config.toml
num_key_value_heads = 4
schedule = "wsd"
decay_shape = "linear"
MLP neurons of a small language model. Each row is named by its layer, matrix (up: input weights; down: output weights) and neuron, and shows model dimensions 128-223. Each number is 128 + 24 x the weight over its row's rms, rounded and kept within 0 to 255.
After each neuron's rows, "fires on" lists the tokens most often at its 100 highest values on Wikipedia text that the model never trained on; "fires before" lists the tokens most often just after its 100 highest values on Wikipedia text that the model never trained on.

L7.up502 [129 112 134 102 130 149 137 134 102 156 139 115 126 127 159 177 149 109 189 131  83 101 143 132 121 101 100 155 135 147 128 150 116 156 135 194 178 103 159 129 130 119 120 133 129 147 118 164 189 156 151  93 160 151 153 114 165 138 170 113 101 152 106 140 163 126 162 123 162 157 127 161 189 127 112 125 135 155 175  84  92 150  92 124 130 168 106 112 145 146 110 147 175  99 176 127]
L7.down502 [141 148 127  86 120 111 147 100 117 147 117 163 145 162 154 149 109 109  77 117 177 121 123 157 135 109 123  93  95  79 145 134 110 121  50 119 139 107 117 107 167 126 150 115 124 142 116  99  94 128 155 169 177  84 149 132 104 123  77 126 117 171 133 133  86 125 126 140 143 119 118  82 106 108  89  76 110 157 113 113 129 114 140 155 101 155 142 104 150 138 120 122 109 145 145 127]
fires on: ".", "it", "in", ",", "e"
fires before: "ut", "\"", "d", " The", " A", " W"

L6.up470 [150  92 111 153  97 138 144 123 116 104 123  86 146 131  91 135 135 108 165 140 108 136 130 142 159 102  81 118 117 165 138 158 151 161 160 115 151 116 136 171 107 108 135 114 125 151 115 166 125 144 170 105 120 174 125 155 130 109 152 120 118 121 131 121 165 132  89 108  98 124 129 111 146 140 105 158 142 189 117 125 127 124 108 100  94 116  86 141 110 162 111  97 163 140 123  67]
L6.down470 [128 140 111 137 164 102 162 122 114 175 137 156 133 155 119 157 193 128 108 104 166  84 175 126 108  89 125 145 137 116 147 155 131 171 116 108 136 164 139 125 132  87 130 109  89 104 154 102 127 107 104 129 144 138 109 147 145 111 121 150  97 104 126 139 135 140 185 114 115 146 151 110 115 114 110 110 104 124 121 132  82 139 104  98  83 144 159 105 109 151 148 130 122 113 140 119]
fires on: ".", "\""
fires before: " He", " The", "\n\n", " A", " In", " F"

L6.up280 [141 104 101 121  99  95 165 135 117 123 150  84 102 129 122 136 157 104 134 160 100 162 139 114 136 154 116 138 131 145 166 122 114 140 123  99  89 155 141 174 141 105 115 158 126 132 137 141 141 123 148 138 117 141 120  81 117 138 110 134 161 124 144 133 140 133 175 131 117 115 159 113 129 132 127 129 113 149 124  86 128 116 138  97 123 125  75 109 149 152 118 149 108 136 149 160]
L6.down280 [ 80 120 134 135 103 159 170 150 151 102 106 130 152 144 116 174 137 151 119  90 103 100 128 113 120 167 104 101 103 131  60 143 144 155  99  97 135 122 128  90 146 145 123 150  98 161 108 162 111 124  95 105 105 113 131 112 145 108 134 109 122 149 105 135 119 109 117 121 132 155 111 121 159 134 153 108 114 118 138 118 118 120 116 162 136  78 218 102  84 166 124 102 143 119 136 129]
fires on: ".\n\n", "\n\n", "t"
fires before: "==", "I", "===", "S", "A"

L7.up175 [146 140 136 144 114 131 173 155 157 122 142 119  99 141 146  92 157 179 137  98 108 149 120  79 128 106 111 140 144 150 128 128 139 124  82 128 107 118 126 145 128  56 123 163 122 108 107 162 119 154 140 122 163 136 151 137 166 148  85 108 128 123 122 139 129 106 117 134 114 126 147 131 143 136  90 124 137 145 116 126 141  80 153 152 110 144 121 118 152 121 134 166 108 137 122 130]
L7.down175 [102 161  91 129 167 156 159 129 108 129 135 106 134 129 150 134 151 120  96 116 118 146 122  99  79 128 117 112 141 101 136 163 166 141 126 137 129 143 112  87 178 164 164 111 112 138 102 159 119 126 108 104 173  95 135  92 117 123 126 117 134 126 131 107 124 184 146 181 123 156 145 123 135 127 209  95 117 120 137 111 125 115 113 130 143 145 102  91 155 160 119  95 122 102 162 102]
fires on: ".\n\n", "\n\n"
fires before: "==", "===", "I", "A", "The", "M"

L10.up658 [174  84 142 100 129 105 109 144 150 124 127  83 121 133 111 131 147 157 179 124 127 137 140 118  95  75  59  80 170 150 142  94 137 107 114 142 125  80 136 137 135 117 125 144  84 150 122 125 121 159 130 113 139  98 132 107 137 110 129 142 161 138 116 169 106 141 164 135  91 142 110 111 146 152  95 130 122 106 142 111 149 104  97 106 112 142  83  66 113 134 135 145 134 169 146 131]
L10.down658 [174 127 139 125 130 185 136 119 114 125  72 129 127 111 171 145 136  85 132 118 154 134  45 127 136 154 144 111 195  99 115 133  93 140 138 112 131 136 142 123 120 122 154 118 125 113 111 122 125 124 113 124  86 130 145 110 104 134 136 120 161 129 116 102 139 123 123 140 171 182 138 145 113 101 165 143 118  97 169  89  73 124 147 136 144 114 129 105 116 173 146 118 140 130 127 160]
fires on: ".\n\n", "\n\n", "a"
fires before: "==", "I", "===", "A", "The", "M"

L8.up418 [143 108 124 126 122 125 164 130  87 128 112 118 153 136 127 138 118 127 149 113 116 117 135 121 107 130 111 121 153 115 109 143  92 108 131 115 130 151 131 128 144 129 144 103 148  97 127 115 110 156 128 110 123 175 100 108 117 115 111 134  91 102 105 109 110 119 176  91 114 128  79 103 134  99  91 160 137 133 113  97  99 108  59 148 109 137 155 154 115 117  89 132 134 101 135 142]
L8.down418 [126 140 121  91 105 163 146 158 118  98 143 134 116 107 109 113 138 133 126 114  87 151 124  96 126 113 131 139 148 148 117 147 142 149 137 147 135 119  89 150 117 127 197  60 119 105 109  92 185 141 110 131 132 100  94  77 116 138 125 141 130 156 155 128 112  88 127 155 135 129 139  73 141 138 159 110 136 120 153 105 132 150 105 144 157  92 131 122 126 150 102 108 127  38 165 109]
fires on: "t", " al", "-", "p", "it", "if"
fires before: "her", "l", "so", "ion", "e", "ch"

L8.up687 [ 99 117 119 132 108 128 131 118  85  99 125 142 180 160 146 114 131 102 118 120 158 132 193 170  97 137 113 143 155 120 140 116 174  99 107 134 114 133 151 134  97  93 111  80 128 143 140 137 126 122 118 117 137 126  90  97 138 128 156  76 163 118 101 145 164 118 124  81 162 144 125 149  97 139 121 150 150 119 149 153 130  95 139 148 135  68 108 155 139  99 127 160 102 147 174 141]
L8.down687 [129 138 141 181 195 146 124 123 146 103 121 137 115 117 125 167 113  98 105 117 131 135 118 144 113  52 138 147 104 156 130 139 140 147 155 154 133 119  99 101 135 137 123 152 133 125 102  93 129 104 127  93 103 153 156 110 149 148 138 107 161  79 162  90 124 137  72 165 117 145 155 166 143  88 161 114 144 135 117 117 140 125 131 134 116 121 101 144 109  83 152 162 106 105 160 125]
fires on: " in", " on", ":", "n", "ary"
fires before: " ", " A", " J", " D"

L4.up746 [118 147 137 157 129  95 123 125 129 148 133 121 152 123 141 122 134 111 178 126 120 106 145 124  83 124 108 125 116 119 111 159 128 113 136 140 114 133 137 140 110 128  89 142 119 119 119 184  71 157 113  97 133 158 142 171 146 176 164 110 138 123 117 133  99 109 151 124 170 127 150 126 104 147  90 133 139  95 135  63 143  64 138 114 159  94 135 175 140  92 125 137 124 131  85 118]
L4.down746 [143 109 145 150 167 115 133 160 140 122 102 109 128 122 119 173  96 117 133  98 100 101 103 115 110 131 108 124 131 158 115 130 115 115 121 142 116 184 123 145 139 110 108 111 138 134 103 130 103 107 110 134 146  96 128 123 143 142 149 129 121 135  74 134  98 129 144  94 124 128 149 137 167 145 106 139 154 125 108 129 132  91  94 118 152  86 126 145 146 147 105 117 132 106 106  71]
fires on: "9", "1", "8", "4", "3"
fires before: "7", "0", "9", "6", "4", "1"

L8.up495 [125 158 137 139  99 119 113  91  93  98 122 133 123 115 156 144 130  93 138 126 121 131 148 108  92 107  98 142 135 110 128  98 173 105 152 111 107 154 141 145 140 130 127 114 126 146 137 103 124 165 141  51 125 128  83 159 133 161 144 141 139  63 120 107 101 131 137 100 180 134 155 133 116 134  95 127 165  82 116 118 108 139 119 106 104 112 113 174 126 112 150 142  82  92 110 171]
L8.down495 [150 113 132 192 121 132 116 118  80 103  97 116 116 134 141 150  91 121 163  92 125 137 142 134  32 153  86 101 156 145 132 113 146 136  95 121 146 152 132 123 123 180 110 116 119 132 122 142  76 123  94 113  84 127 113 115 137 155 138  77 106 119 144 103 127 128 105 129 152 157 108 174 155  94 145 159 158 128 145 132  91  94 114 130 116 151 142 170 110 119 125 129 115 144 151 129]
fires on: "9", ":", "8", " the", " of"
fires before: " ", "9", " J", "8"

L4.up690 [ 98 146 131 131 126 124 154 110  76 102 169 144 152 139 135 109  96 117 128 147 200 105 141 134 151 143 102 139 166 168  98 148 114 123 168 102 168 138 114 147 135  83 135 160 107 136 148 167 113 144 112 164 122 125 159 128 124 138 120 107 139 111  96 178 125 130  86 117  79 189 153 173  70 141  62 118 123 137  78 134 134  77 119 158 124 119 115 158  93 126 125 123 112 118 151 119]
L4.down690 [121 157  82 123 147 145 129 125 169 174 130  94 106 118 125 131 100 108 109 112 138 115 140 138 159 118 156 113 158  88 119 120 113 121 150  65 154 102 122 169 169  94 144 111 144 167 148 114 106 156 138 112 108 159 135 126  70 130 117 161 135 152 109 128  94 136 146 140 153 127 169 109 120 104 124 129 122 102 175  98 121 115 153 138 153 108  99 166 150  77 121 140 141  85 144 125]
fires on: "p", "o", "as", "oc", "ic", "is"
fires before: "ort", "ial", "l", "on", "id", "os"

L7.up657 [157 139 149 183 112 106 128 113 116 122 162 137 129 129 105  85 141 138 123  79 118 137 119 152  93 169  97 145 124 149 138 148 152  90 160 116 108 109 119 163 138 130 121 118 107 159 150 168  97 109 154 119 149 149 132 125 126 132 132  90 107 129  94 106 148 130 125 112 170 134 102 135 152 139  92 118 138  94 142 128  97 117 121 127 140 144 109 123 127  95 128 166 119  88 147 153]
L7.down657 [ 95 131 145 140 104 194 109 103 112 106 116 127 124 135 127 164  77 131  86 124 123 125 129 119  96 164 109 161 121 152  62 104 155 139 100 170 137 151 117 109 132  88 134 115 144 140 132 137 115  96  79 120 128 130  84 109 163 155 131 115 154 108 147 124 123 105 146 135 193 146 179 129 114 107 130 109 105 116  89 106 150 130 132 138 132  96 113 183 122  95 149 139  88 147  90 121]
fires on: " in", ":", " on", "ce", " from", "il"
fires before: " ", " the", " J"

L6.up13 [140 108  75 111  88 125 111 134 110 136 107  90 160 136 158 127 130  98 126 137 131 119 118 118 119 161 117 157 111 140 104 123  79  95 193 115 116 129 115 120 121 134 137 137 157 119 121 146 124 160 130 149 130 130 123 120 125  98 181 137 179 116 173 135 109 161 128 101 130 103 105  97 157 187 115 175 123 111 130 176  96 149 102 117 123 169 114  92  87 112 118 157 138  79 108 127]
L6.down13 [131 121 156 103 138 123 136 113 142 138 129 125 123 112 120 132 137 109 115 139 151 102 137 149 104 123 170 145 108 124  83 123 123 110 160 144  63 131 124 105 100 140 149 101 138 155 106 148 135 135 100  97 111 139 136 159 128  72 108 120 124 155 137 125  86  84 131 113 165 157 109 100 131 110 153 122 179 127 129 135 201  94 146 160 155 134 134 112  65 146 182 141  74  54 138 146]
fires on: "ist", "t", "e", "p", "it", "ou"
fires before: "or", "le", "l", "er", "an"

L2.up977 [157 138 140 118 121 164 119 140 121 136 108 128 148 128 126 144 110 134 149 122 144  93 104  94  72 122  73 147 147 127 112 108 143 121 110 137 145 148 123 165  69 109 129 105 133 122 124 133 156 153 124 175 122 162 160 114 135 160 144 136  87 151  84 136 144 128  90 136 143 126 122 169 144 110 107 148 154 142 112 154  75 146 143 147 110 167  96  88 116 161 143 162 110 132 137  78]
L2.down977 [102 156 117 147 135 147 136 160 115 154 162  98 115 138 161 138  92 143  97 145 114 103 182 102 163 140 140 134 119 128 137 136 140 106 136 124 117 168 133 113 156 142 160 164 105 144 113 155  99 159  83 148  90 158 161  96 147  85 164 132 110 137 150 118 125 158 101 136 130  96 108  75 122 124 155 109 154 122 140 165 122 141 154 170 155 109 131 108 107 151 193 156 129 111 113  95]
fires on: "d", "e", "ak", "end"
fires before: "uc", "u", "am", "ing", "at", "en"

L2.up402 [108 114 132  98 126  85 138 133 126 150 127 162 121  95 143 121 151 115 132 119 134  97  88 158  93 151 152 148  99 127 153 153 120 138  97 153 120 136 136 153 120 108 113 147 155 136 164 140 140 115 159  94 110  94 126 131 118 138 163 121 134  93 113 143 115 119 127 170 145 157 111 112 145 126 130  92 108 136 122  73 121 107 129 119 186 119 121 154  92 138 140 160 139 159 137 188]
L2.down402 [116 138  86 103 141 135 147 123 115 127 129 136 102 150  75 111 130  91 129 143 151 115 138 187 151 112  81 124  74 145 149 148  83 103 136 128 125 116 137 131 118 114 130 151  89 121 154 121 141 149 128 112 120 181 100 151 112  99 161  89 113 164 129  93 155 124 127 108 109 101 137 112 116 116 103 107 169 117 142 110 179 146 162 155  88 163 167 123 133 123 109 106  96  94 170  78]
fires on: "t", "f", "b", "st"
fires before: "em", "ain", "or", "ers", "ed"